config = dict(
    n_layer=14,
    d_model=192,
    n_head=6,
    n_kv_head=6,
    head_dim=32,
    d_mlp=1024,
    vocab_size=1024,
    activation='swiglu',
    norm='rmsnorm',
    norm_place='pre',
    norm_eps=1e-05,
    positions='rope',
    rope_base=77800.0,
    rope_fraction=0.25,
    qk_norm=False,
    attn_scale=0.177,
    bias='none',
    tie_embeddings=False,
    parallel_block=False,
    init='normal',
    init_std_qkv=0.044,
    init_std_o=0.00831,
    init_std_up=0.044,
    init_std_down=0.0036,
    optimizer='laprop',
    lr=0.00207,
    beta1=0.9,
    beta2=0.98,
    weight_decay=0.13,
    lr_head=0.00974,
    grad_clip=1.0,
    warmup_steps=360,
    schedule='wsd',
    decay_fraction=0.917,
    decay_shape='linear',
    final_lr_fraction=0.02,
    batch_tokens=131072,
    seq_len=512,
    doc_mask=True,
    z_loss=0.0001,
    train_tokens=753100000,
    steps=5746,
    dataset='wikipedia_en',
)
MLP neurons of a small language model. Each row is named by its layer, matrix (gate and up: input weights; down: output weights) and neuron, and shows model dimensions 0-63. Each number is 200 + 20 x the weight over its row's rms, rounded and kept within 0 to 999. A neuron's up and down rows have the sign that makes its largest values positive.
A block is one neuron, or neurons of one layer that tend to fire together. After each block is what it responds to, as a language model described it from the Wikipedia text at the highest values.

L7.gate228,212,191,170,188,233,237,209,223,197,208,195,247,227,188,205,211,211,230,186,180,187,172,195,156,179,219,168,218,169,245,205,209,182,191,190,184,194,185,225,198,190,203,200,209,190,177,211,177,235,184,225,185,208,208,214,199,199,219,179,222,168,187,207,207
L7.up228,233,225,205,207,183,154,226,225,165,188,212,185,200,236,234,202,197,215,214,190,185,226,202,199,188,216,225,203,179,183,201,151,178,190,202,201,228,194,233,198,200,208,228,232,195,239,178,194,201,202,202,178,177,166,232,222,173,164,188,224,201,155,189,205
L7.down228,168,189,196,185,206,233,213,201,240,213,199,210,231,207,156,207,190,196,170,163,209,225,225,192,173,195,221,230,190,186,165,181,186,179,197,197,171,190,197,183,240,226,186,195,183,215,190,198,206,210,231,188,229,205,204,191,185,191,255,187,210,228,208,196
L7.gate311,246,173,165,181,200,183,215,186,203,219,173,211,218,246,208,234,217,218,210,185,185,196,190,225,243,199,184,215,209,214,179,182,181,208,213,243,214,175,183,205,223,182,225,194,187,201,187,189,193,201,174,210,204,210,200,179,178,178,168,152,232,203,218,221
L7.up311,219,201,170,191,205,191,211,195,199,216,172,221,177,214,201,266,176,192,215,195,192,183,170,215,183,184,207,225,186,198,201,222,198,222,200,223,209,180,187,219,218,160,209,226,209,182,215,228,202,180,226,194,180,186,205,192,201,213,224,180,164,204,188,197
L7.down311,195,218,210,229,194,191,199,195,248,221,179,220,241,155,232,200,183,228,173,193,180,210,213,185,185,197,221,190,191,165,230,225,233,215,193,197,195,182,214,207,222,190,201,193,205,208,188,203,235,175,175,187,205,201,164,226,183,170,204,202,175,248,187,209
L7.gate344,226,185,206,174,197,212,193,213,205,190,181,196,206,219,210,218,203,151,182,168,176,221,178,213,209,163,205,191,221,198,195,179,185,204,259,209,178,139,226,159,207,186,172,238,216,214,209,207,199,217,229,188,231,158,217,199,196,208,216,174,186,214,187,192
L7.up344,188,228,193,179,238,194,188,187,225,197,175,239,205,221,193,182,240,211,209,208,199,198,200,238,189,181,189,153,185,220,211,203,235,203,189,204,219,225,230,209,201,220,209,176,213,208,219,240,194,193,184,201,190,219,203,207,194,169,221,168,195,196,202,203
L7.down344,187,192,175,172,211,203,197,229,209,155,201,231,179,206,194,219,139,184,248,206,206,210,211,189,193,202,162,186,197,200,214,190,244,220,216,180,198,176,175,206,204,194,210,196,213,181,199,246,185,195,219,159,190,194,202,207,227,221,166,190,239,208,196,225
L7.gate361,234,157,185,164,211,193,172,198,235,206,215,186,217,256,216,183,224,203,218,195,171,180,191,155,200,183,182,189,209,210,201,225,187,186,205,231,220,197,219,206,192,188,200,206,173,213,194,182,195,190,230,206,238,179,197,174,201,184,259,213,187,177,179,229
L7.up361,219,192,216,203,197,214,197,224,176,147,201,220,163,221,220,198,206,195,196,209,164,185,190,196,151,214,248,181,208,196,205,225,212,229,184,189,208,202,198,189,193,200,180,188,208,175,222,202,219,184,229,191,242,195,217,229,216,217,212,226,173,226,203,188
L7.down361,179,231,210,188,242,225,192,199,190,158,186,229,162,199,238,193,199,158,164,240,209,215,195,174,217,202,199,203,205,189,212,225,205,217,176,205,228,209,215,219,224,230,178,166,184,184,202,213,198,224,198,249,222,203,172,192,198,197,215,209,212,208,208,226
Description: Tokens just before a number or amount, especially the end of "than" in more/less than, "$", nearly, and ahead of; weaker on mixed word endings.

L7.gate23,159,204,209,226,199,214,179,198,197,204,184,194,220,267,185,221,201,202,197,222,185,175,215,189,202,223,217,186,186,178,185,185,187,187,241,151,206,152,176,173,221,184,197,212,180,189,189,184,178,196,193,173,253,200,236,196,197,181,229,155,237,182,190,193
L7.up23,175,184,203,221,230,207,191,223,212,187,201,193,205,238,219,179,200,172,201,189,201,197,211,191,173,224,198,202,210,195,207,169,227,208,219,206,184,190,205,241,213,174,186,183,195,182,193,169,177,185,204,181,223,190,207,231,172,190,231,199,203,183,189,177
L7.down23,192,204,231,198,227,259,204,201,220,176,182,218,173,216,189,227,185,173,181,229,218,169,228,163,191,216,198,182,169,174,188,187,239,212,172,191,185,198,218,187,220,195,163,190,214,159,201,195,185,208,221,194,217,225,183,170,206,202,186,204,222,191,198,166
L7.gate27,229,210,188,211,193,208,224,212,174,186,224,171,191,191,175,228,191,229,210,179,201,223,231,195,195,232,155,180,214,178,227,199,192,217,203,196,200,233,159,227,192,215,191,221,171,239,232,169,184,205,201,184,232,239,222,193,185,196,216,188,187,223,190,205
L7.up27,243,202,167,208,196,186,245,202,212,235,205,199,206,203,182,201,204,235,225,190,154,197,185,240,203,195,178,170,179,206,153,221,217,222,197,213,202,231,176,196,199,200,214,182,179,192,216,224,167,208,188,210,242,218,226,191,173,178,221,178,142,219,220,228
L7.down27,201,226,208,179,210,192,203,209,211,198,166,203,206,190,232,153,188,153,183,198,187,205,201,197,186,165,179,190,184,209,214,163,185,205,202,199,172,197,197,172,221,205,174,211,238,167,227,210,184,197,208,186,204,196,168,228,239,217,179,153,175,180,212,190
L7.gate214,189,176,193,190,189,195,173,192,225,180,178,212,205,195,192,178,204,185,242,227,176,206,171,206,204,182,204,201,199,236,223,206,203,182,180,198,233,181,186,195,224,198,194,215,178,191,191,204,192,196,210,227,201,208,211,218,214,231,229,202,198,215,158,215
L7.up214,195,156,213,187,204,204,218,168,199,236,194,231,186,193,204,230,180,149,185,224,163,184,256,191,225,200,236,212,227,172,225,180,225,190,204,229,211,220,187,227,164,230,214,186,198,185,163,232,189,184,217,197,221,210,213,175,223,195,221,203,159,192,182,177
L7.down214,199,197,185,192,219,219,236,174,201,184,211,213,185,192,222,209,195,161,163,186,207,191,235,177,203,187,180,220,249,183,174,194,184,214,198,196,177,195,186,184,214,194,219,195,220,186,196,163,181,151,170,184,224,243,210,224,215,210,165,180,195,180,193,221
L7.gate433,203,199,198,194,210,159,197,178,179,221,201,183,229,272,191,195,209,190,208,194,215,186,201,175,225,193,196,200,194,194,192,211,174,185,190,218,212,205,171,173,198,195,184,228,183,216,172,168,191,232,191,178,179,212,223,195,180,187,205,177,200,197,198,176
L7.up433,203,211,171,215,224,175,168,188,169,224,194,191,182,215,193,224,207,197,191,188,183,222,230,172,229,216,190,208,194,223,187,208,182,191,179,182,216,201,185,203,207,178,215,171,167,162,185,181,166,196,183,227,168,213,184,176,187,193,182,211,217,220,203,197
L7.down433,203,183,203,139,191,189,201,221,215,165,170,196,194,181,186,174,203,205,177,201,213,199,205,201,179,181,201,196,217,212,211,192,216,171,188,179,180,195,189,205,179,231,177,230,150,184,187,215,205,215,188,182,213,219,186,230,264,236,202,173,216,205,214,177
Description: Mostly "un" starting a word or following a prefix, as in unchanged, until, reunion, uncommon; also a hyphen after re- or come-, and a stray d as in Sydney.

L3.gate8,208,215,190,178,192,213,185,205,203,186,211,187,192,212,177,159,185,170,183,197,190,188,216,188,226,158,198,193,198,195,243,188,203,219,196,222,210,200,194,179,208,161,214,180,202,194,216,206,198,208,192,200,174,227,154,258,230,195,190,194,182,191,216,167
L3.up8,242,190,171,157,206,208,185,195,211,205,198,196,190,188,243,154,194,194,228,217,182,201,175,225,197,215,204,178,178,192,203,209,166,191,181,216,193,217,196,205,195,218,185,192,215,191,161,218,205,208,207,164,190,208,225,221,224,220,182,210,174,205,215,226
L3.down8,223,203,165,193,186,234,234,189,197,216,201,196,186,193,193,190,177,185,233,197,188,149,209,169,239,210,185,190,191,190,189,204,225,196,205,229,251,192,177,210,193,202,210,228,203,205,195,195,207,148,209,199,210,182,202,210,213,229,198,197,172,182,191,200
L3.gate113,219,193,211,202,198,218,237,216,232,189,216,210,215,205,210,195,208,187,224,229,207,189,179,246,181,177,180,211,234,158,214,203,207,212,242,197,174,231,231,165,209,199,211,202,200,192,180,182,203,180,210,157,185,207,210,196,190,212,205,197,166,193,220,196
L3.up113,198,239,184,209,193,180,200,195,172,152,193,159,203,202,195,204,196,191,215,195,217,189,186,179,205,185,204,238,207,148,195,186,217,206,186,204,206,189,215,221,210,159,242,170,205,184,201,205,233,216,185,247,222,200,190,222,216,215,196,203,177,153,222,204
L3.down113,183,186,203,151,206,211,191,164,199,241,178,232,205,214,199,222,171,204,211,184,223,206,212,197,183,179,234,193,222,219,244,218,177,208,192,186,209,220,203,170,213,210,206,200,222,191,234,227,218,178,228,184,177,189,188,178,186,172,199,204,201,169,176,206
L3.gate429,205,210,170,188,217,221,200,176,217,195,187,176,191,214,151,166,189,219,207,215,193,164,223,202,220,199,217,201,214,217,233,203,186,194,205,164,182,207,145,183,234,219,220,174,211,178,178,158,211,180,177,152,193,218,214,223,213,225,195,213,180,227,208,223
L3.up429,236,233,187,220,216,219,204,180,185,173,189,199,225,195,194,170,170,166,213,202,162,172,206,211,215,162,162,195,219,198,197,183,200,175,195,215,190,199,158,195,209,200,185,186,206,194,171,189,181,208,190,193,231,217,179,196,170,228,213,163,186,183,218,214
L3.down429,191,172,194,213,191,218,157,184,214,189,193,203,228,223,184,201,203,193,208,202,198,208,226,193,181,188,189,210,196,225,208,232,200,182,187,186,190,189,205,185,154,217,191,188,216,213,212,221,214,161,230,202,183,206,194,197,184,205,170,201,168,200,202,195
L3.gate1018,225,178,210,209,199,209,217,204,189,228,220,224,222,227,207,258,197,220,206,165,171,200,201,211,191,204,166,193,192,184,189,196,202,174,176,206,212,220,216,177,214,122,208,175,190,211,201,180,172,202,224,216,212,218,199,218,207,167,182,230,178,171,189,203
L3.up1018,227,205,240,189,203,191,192,188,218,210,207,176,200,195,191,229,193,173,229,196,218,199,235,211,202,165,197,243,236,204,204,210,218,167,181,176,195,163,215,172,202,186,194,216,195,162,211,186,166,178,203,158,194,183,250,224,216,239,208,197,187,165,173,185
L3.down1018,220,187,193,210,179,191,197,224,180,199,213,219,182,193,203,156,207,190,207,204,227,186,168,170,185,180,210,245,194,190,196,202,174,216,208,213,175,198,196,239,198,237,191,193,215,202,187,213,167,205,153,178,219,201,181,185,208,227,177,197,232,222,202,193
Description: Colons and separators right after a team name or country code in match scorer lists and chart tables (Rochdale:, KOR:, IFPI NOR:), plus word-piece completions of names and "known as".

L8.gate290,172,244,189,219,220,195,193,209,207,244,230,170,214,205,178,181,212,190,193,246,244,195,209,200,192,203,212,218,190,196,193,210,186,202,214,224,252,223,212,220,153,204,205,210,197,198,210,199,211,235,193,203,195,200,200,218,243,193,224,225,203,197,194,215
L8.up290,205,167,193,182,201,226,211,247,201,210,220,230,188,239,172,211,203,209,202,231,199,178,185,224,191,187,237,208,155,219,215,181,202,188,242,194,204,180,213,235,157,160,198,228,185,212,194,205,203,196,192,180,179,167,236,179,209,207,187,207,167,187,209,197
L8.down290,182,204,212,184,218,212,187,205,164,227,223,224,174,247,183,221,168,207,191,193,193,219,201,205,178,187,194,205,194,199,237,171,208,179,192,180,160,226,186,221,174,182,195,203,194,168,184,149,208,216,195,164,187,205,190,211,215,216,170,236,212,202,209,197
Description: Word pieces inside a word, right after a short opening piece, most often "ollow" in "as follows", also Publ, ar, ir, plus punctuation inside numbers and codes.

L3.gate140,219,209,197,211,177,225,188,194,256,204,208,190,217,214,198,196,160,194,220,221,188,205,181,209,192,213,189,249,199,244,208,207,211,187,228,171,220,216,220,166,206,174,178,196,198,178,190,172,220,215,182,193,196,197,232,196,230,213,227,184,201,189,193,179
L3.up140,184,198,195,187,214,210,185,233,192,233,210,198,185,180,189,211,198,193,185,184,198,217,185,208,171,177,213,219,200,185,197,235,240,174,173,221,173,212,174,206,220,179,180,194,193,184,219,150,212,205,170,209,224,173,231,210,219,181,178,176,206,205,224,190
L3.down140,185,231,195,198,200,217,210,190,211,184,207,222,179,212,164,200,224,190,214,194,202,229,184,196,179,203,178,213,181,196,210,222,213,195,231,190,180,199,168,207,197,158,199,199,214,184,217,215,178,227,177,183,192,204,223,199,256,225,211,202,196,219,213,217
L3.gate358,177,210,185,213,198,185,211,201,190,177,207,188,228,204,170,199,207,188,197,211,192,226,212,254,183,202,191,145,202,180,234,203,213,210,227,214,199,242,201,184,201,173,205,198,201,195,184,222,209,206,216,187,204,201,177,214,207,214,206,198,193,198,159,182
L3.up358,190,191,194,234,164,205,225,214,214,183,168,197,191,195,167,191,204,201,189,205,206,199,206,168,168,219,209,205,203,205,199,184,215,235,199,198,206,195,191,198,181,198,169,216,221,192,176,196,253,168,192,205,202,187,247,178,226,206,184,210,200,207,184,174
L3.down358,209,205,205,222,233,198,245,197,198,204,169,234,176,238,153,212,162,169,200,189,215,190,205,206,218,168,194,207,197,217,235,183,196,211,200,205,171,193,179,159,202,176,218,168,188,225,184,176,211,171,225,225,177,223,205,201,167,213,208,157,185,196,161,180
L3.gate797,206,212,178,188,186,234,207,195,212,213,219,230,193,200,190,198,169,195,213,213,207,212,209,179,197,228,217,189,185,191,163,226,214,178,170,202,194,184,216,217,223,210,223,221,184,200,184,198,207,192,172,185,242,178,204,212,199,245,195,196,195,236,164,233
L3.up797,216,215,191,168,195,236,199,166,187,190,193,205,201,204,202,179,197,174,210,215,206,186,206,182,225,205,207,171,171,206,176,220,209,172,169,172,200,192,218,198,200,207,228,231,193,191,188,211,202,179,183,199,233,184,211,200,202,224,183,205,175,212,171,218
L3.down797,229,200,187,201,233,223,183,175,204,177,239,224,149,215,177,197,213,201,189,192,185,207,198,212,214,191,171,206,204,203,215,231,202,196,192,212,223,180,191,245,213,212,228,216,188,223,218,202,213,223,171,192,232,201,207,206,182,214,195,197,204,221,173,190
L3.gate987,223,189,208,245,178,183,189,169,213,234,215,196,184,205,157,168,198,205,234,205,192,171,188,206,190,220,196,238,191,224,207,220,180,172,201,200,197,194,225,182,217,177,193,212,176,206,229,186,211,215,189,202,203,203,210,216,221,192,208,212,193,211,218,198
L3.up987,191,199,191,195,211,159,187,192,174,199,186,207,159,218,175,175,254,211,209,193,192,201,194,206,168,186,187,197,182,208,173,198,218,207,204,220,213,242,222,205,194,213,171,190,199,185,195,202,239,197,183,215,184,186,265,203,228,226,177,193,208,230,211,202
L3.down987,194,223,202,181,221,197,189,232,201,168,194,218,201,170,174,186,239,180,202,169,172,194,220,211,213,213,170,175,194,198,233,187,195,224,216,197,223,180,215,217,193,180,206,175,190,211,185,179,211,212,218,182,189,190,186,163,192,227,199,205,226,197,204,191
Description: Short vowel-initial word pieces inside longer words, after a leading consonant or prefix, such as ens in license/census, un in unit/function, ollow in following.

L3.gate233,190,215,212,215,207,185,190,205,196,186,206,210,196,203,221,218,228,201,159,195,222,208,197,190,174,207,242,222,200,234,165,201,214,178,164,218,218,153,207,198,185,185,249,218,201,172,218,198,214,180,189,190,200,214,192,164,198,202,172,203,190,204,207,179
L3.up233,191,174,194,243,202,178,159,205,220,197,215,191,206,201,197,193,168,192,150,223,171,155,211,202,169,189,208,213,188,219,198,210,200,185,216,186,213,217,218,173,186,202,229,166,189,219,189,192,210,210,221,166,232,204,158,236,196,198,186,203,172,200,201,198
L3.down233,188,166,210,172,195,171,215,195,202,163,178,212,164,197,195,246,152,193,193,146,166,232,184,208,203,210,202,231,196,209,167,196,202,170,195,246,212,198,217,187,210,189,186,229,203,193,188,180,213,203,217,229,172,206,196,168,235,170,196,202,193,182,189,192
L3.gate628,178,180,199,162,184,241,180,223,236,185,235,168,226,206,200,211,163,236,213,222,207,210,173,204,184,178,208,226,191,234,155,210,205,211,220,207,222,202,193,239,204,166,154,174,185,172,192,211,226,183,190,187,208,200,190,241,209,183,220,172,169,221,220,183
L3.up628,199,209,229,175,184,219,207,209,173,167,205,224,228,181,232,187,246,188,175,204,208,182,182,185,221,172,202,182,200,195,180,169,196,199,209,189,171,192,223,204,245,203,198,206,172,211,179,205,229,239,170,188,178,209,190,219,200,203,232,203,208,244,132,214
L3.down628,209,230,185,202,223,209,224,219,220,204,217,197,207,209,198,198,186,177,216,192,207,201,242,188,209,231,231,148,198,172,200,241,159,189,231,165,223,200,237,192,168,217,191,173,217,176,212,192,200,184,204,190,175,209,225,216,209,168,220,203,180,218,187,180
L3.gate747,244,200,228,199,173,200,201,197,205,172,174,169,189,164,207,200,171,213,179,192,207,192,200,215,211,194,199,217,195,193,240,148,203,190,213,198,231,191,187,214,217,194,230,230,192,209,212,202,211,184,169,183,201,198,201,208,226,205,194,173,218,190,216,195
L3.up747,235,161,236,157,223,205,175,203,189,209,200,196,185,181,217,174,202,241,202,198,200,149,150,210,200,194,210,183,191,230,210,177,205,199,183,184,217,192,221,185,204,213,196,197,144,195,176,182,215,193,188,201,203,155,217,174,218,173,190,205,198,212,187,196
L3.down747,204,212,203,194,208,188,193,175,200,225,230,230,170,216,221,224,205,165,180,200,184,196,210,182,205,171,204,254,196,224,176,197,214,206,185,206,200,205,247,206,187,210,225,191,191,168,188,192,198,232,184,185,186,194,175,166,210,191,224,230,214,222,202,222
L3.gate888,230,206,173,219,217,227,182,207,226,186,201,214,201,236,197,181,170,180,194,213,211,194,212,164,229,149,198,188,237,224,185,151,219,208,224,171,204,163,218,230,238,207,174,201,209,163,197,194,215,183,174,160,189,175,202,201,193,181,186,212,170,207,197,192
L3.up888,241,220,205,199,204,181,221,233,209,187,198,182,203,232,199,179,181,207,177,207,196,175,176,201,200,177,183,156,203,214,209,212,218,208,198,227,182,201,199,223,201,205,212,235,201,231,227,218,184,216,176,206,223,183,172,184,191,241,161,210,209,194,199,210
L3.down888,143,207,169,197,203,225,233,184,209,223,219,259,176,187,191,199,210,208,196,172,196,246,223,221,192,227,215,218,215,169,246,204,190,165,152,190,221,220,163,218,208,211,213,185,213,177,188,191,184,197,199,216,187,217,192,225,206,210,193,219,208,176,211,226
Description: Mainly the $ sign before money amounts ($10,000, $35 million), and weakly word-piece fragments inside words (H-ig-h, G-ir-l, S-urr-ender).

L7.gate308,216,224,169,168,187,206,208,218,213,214,208,175,198,213,148,190,247,168,205,199,215,187,199,231,205,196,212,173,217,208,244,207,188,186,168,195,203,171,203,175,192,216,208,196,213,260,218,210,180,175,225,203,227,202,186,203,178,222,184,215,189,198,182,214
L7.up308,180,198,188,184,191,209,199,229,263,175,206,194,198,226,206,188,187,180,213,190,230,185,205,194,204,180,189,175,228,216,205,197,188,214,171,169,206,234,218,172,199,210,154,174,230,229,194,200,209,204,212,183,220,209,214,196,203,216,199,228,203,182,225,187
L7.down308,226,222,177,214,179,216,195,221,184,176,212,237,212,197,213,203,233,222,199,191,209,229,210,205,208,183,214,198,164,205,209,195,236,188,194,250,177,174,246,188,216,185,227,189,219,151,187,177,225,147,205,199,175,209,181,205,188,195,202,217,198,182,206,186
L7.gate405,212,221,216,188,191,216,194,192,196,206,225,220,218,194,161,214,183,173,176,190,190,221,242,208,212,175,201,170,186,190,198,180,193,170,180,228,224,192,229,158,187,229,222,237,191,206,203,202,215,184,207,189,219,198,195,174,200,231,221,196,202,169,163,205
L7.up405,192,172,235,189,204,202,217,181,187,165,188,179,201,227,156,243,234,211,224,200,180,189,180,220,203,214,215,198,191,230,200,193,223,213,225,195,203,200,217,182,178,191,207,199,188,160,171,229,166,179,186,235,215,182,236,163,195,173,199,228,199,179,173,225
L7.down405,178,222,157,158,222,213,194,197,189,224,198,178,174,150,182,191,198,196,178,214,224,226,171,181,200,233,199,202,180,184,182,210,222,194,210,180,178,196,176,178,187,194,198,188,187,232,213,160,213,178,213,191,215,230,195,219,200,236,199,190,177,197,168,205
L7.gate477,199,198,213,223,202,188,181,210,221,215,202,220,223,211,187,223,246,236,243,204,188,206,198,195,204,197,213,226,234,228,237,199,216,188,240,206,202,188,213,174,197,193,219,244,224,176,212,212,203,209,184,174,197,200,191,188,203,220,210,190,213,172,189,194
L7.up477,201,167,176,217,195,229,209,215,218,190,230,225,200,211,185,221,201,165,205,198,164,199,178,220,198,190,158,211,191,192,236,204,200,155,216,220,186,219,204,243,179,218,193,206,211,197,197,180,204,196,201,218,190,206,204,203,193,188,225,165,199,164,169,223
L7.down477,183,230,177,189,182,181,183,213,222,199,218,181,204,185,198,238,202,216,228,199,226,226,201,214,216,218,212,175,176,203,216,201,163,178,190,176,177,204,192,209,182,231,169,222,203,190,226,242,163,181,182,189,186,179,180,173,221,207,184,188,177,210,196,229
L7.gate854,221,200,198,222,185,189,174,217,194,212,236,195,218,193,154,202,214,228,211,239,214,188,195,203,191,205,170,206,193,199,226,185,206,223,220,187,214,215,192,161,195,204,260,235,169,208,181,180,201,190,222,225,196,174,206,175,208,210,165,197,217,196,155,222
L7.up854,183,204,190,202,234,191,224,231,227,194,196,206,216,259,228,184,177,208,197,188,197,199,203,184,188,180,181,208,178,222,212,189,190,173,193,177,191,179,162,168,223,209,178,222,217,204,203,230,191,221,149,238,193,204,181,195,177,209,193,214,224,188,173,169
L7.down854,184,191,204,200,183,192,160,202,212,181,205,196,226,189,230,211,193,202,197,207,207,172,202,181,219,199,237,197,195,215,159,213,210,222,265,159,214,194,222,190,191,152,173,185,213,192,157,210,215,180,195,220,205,183,222,194,176,214,212,205,181,226,212,188
Description: Words before a role, title or new status, such as "as" after served/elected, "appointed", "became", "into"; also infobox colons.

L8.gate481,214,183,186,162,141,201,214,202,213,239,211,217,214,214,196,207,195,196,191,218,186,188,187,247,222,215,199,224,181,215,199,203,207,194,171,223,219,208,214,217,181,186,157,225,228,184,182,186,230,167,241,213,213,205,193,216,191,225,211,195,191,227,211,240
L8.up481,230,201,187,200,202,184,200,241,226,196,176,180,197,224,231,192,207,186,171,185,181,178,212,211,209,180,180,175,214,199,204,179,197,197,194,208,231,229,229,192,218,168,184,219,200,231,198,213,212,216,185,194,176,172,191,198,220,203,201,172,217,209,203,178
L8.down481,208,174,174,230,220,165,190,222,190,213,168,213,222,201,192,178,215,206,223,226,175,179,187,225,176,176,190,217,193,201,174,184,226,192,247,185,180,220,187,199,227,217,173,206,228,221,215,187,215,233,216,185,211,216,205,158,228,229,228,193,169,204,198,174
Description: Tokens ending a first name, nickname quote, or table pipe just before a capitalized surname, mostly in name lists and tables, e.g. Desmon|d, "Neuron", Cather|ine.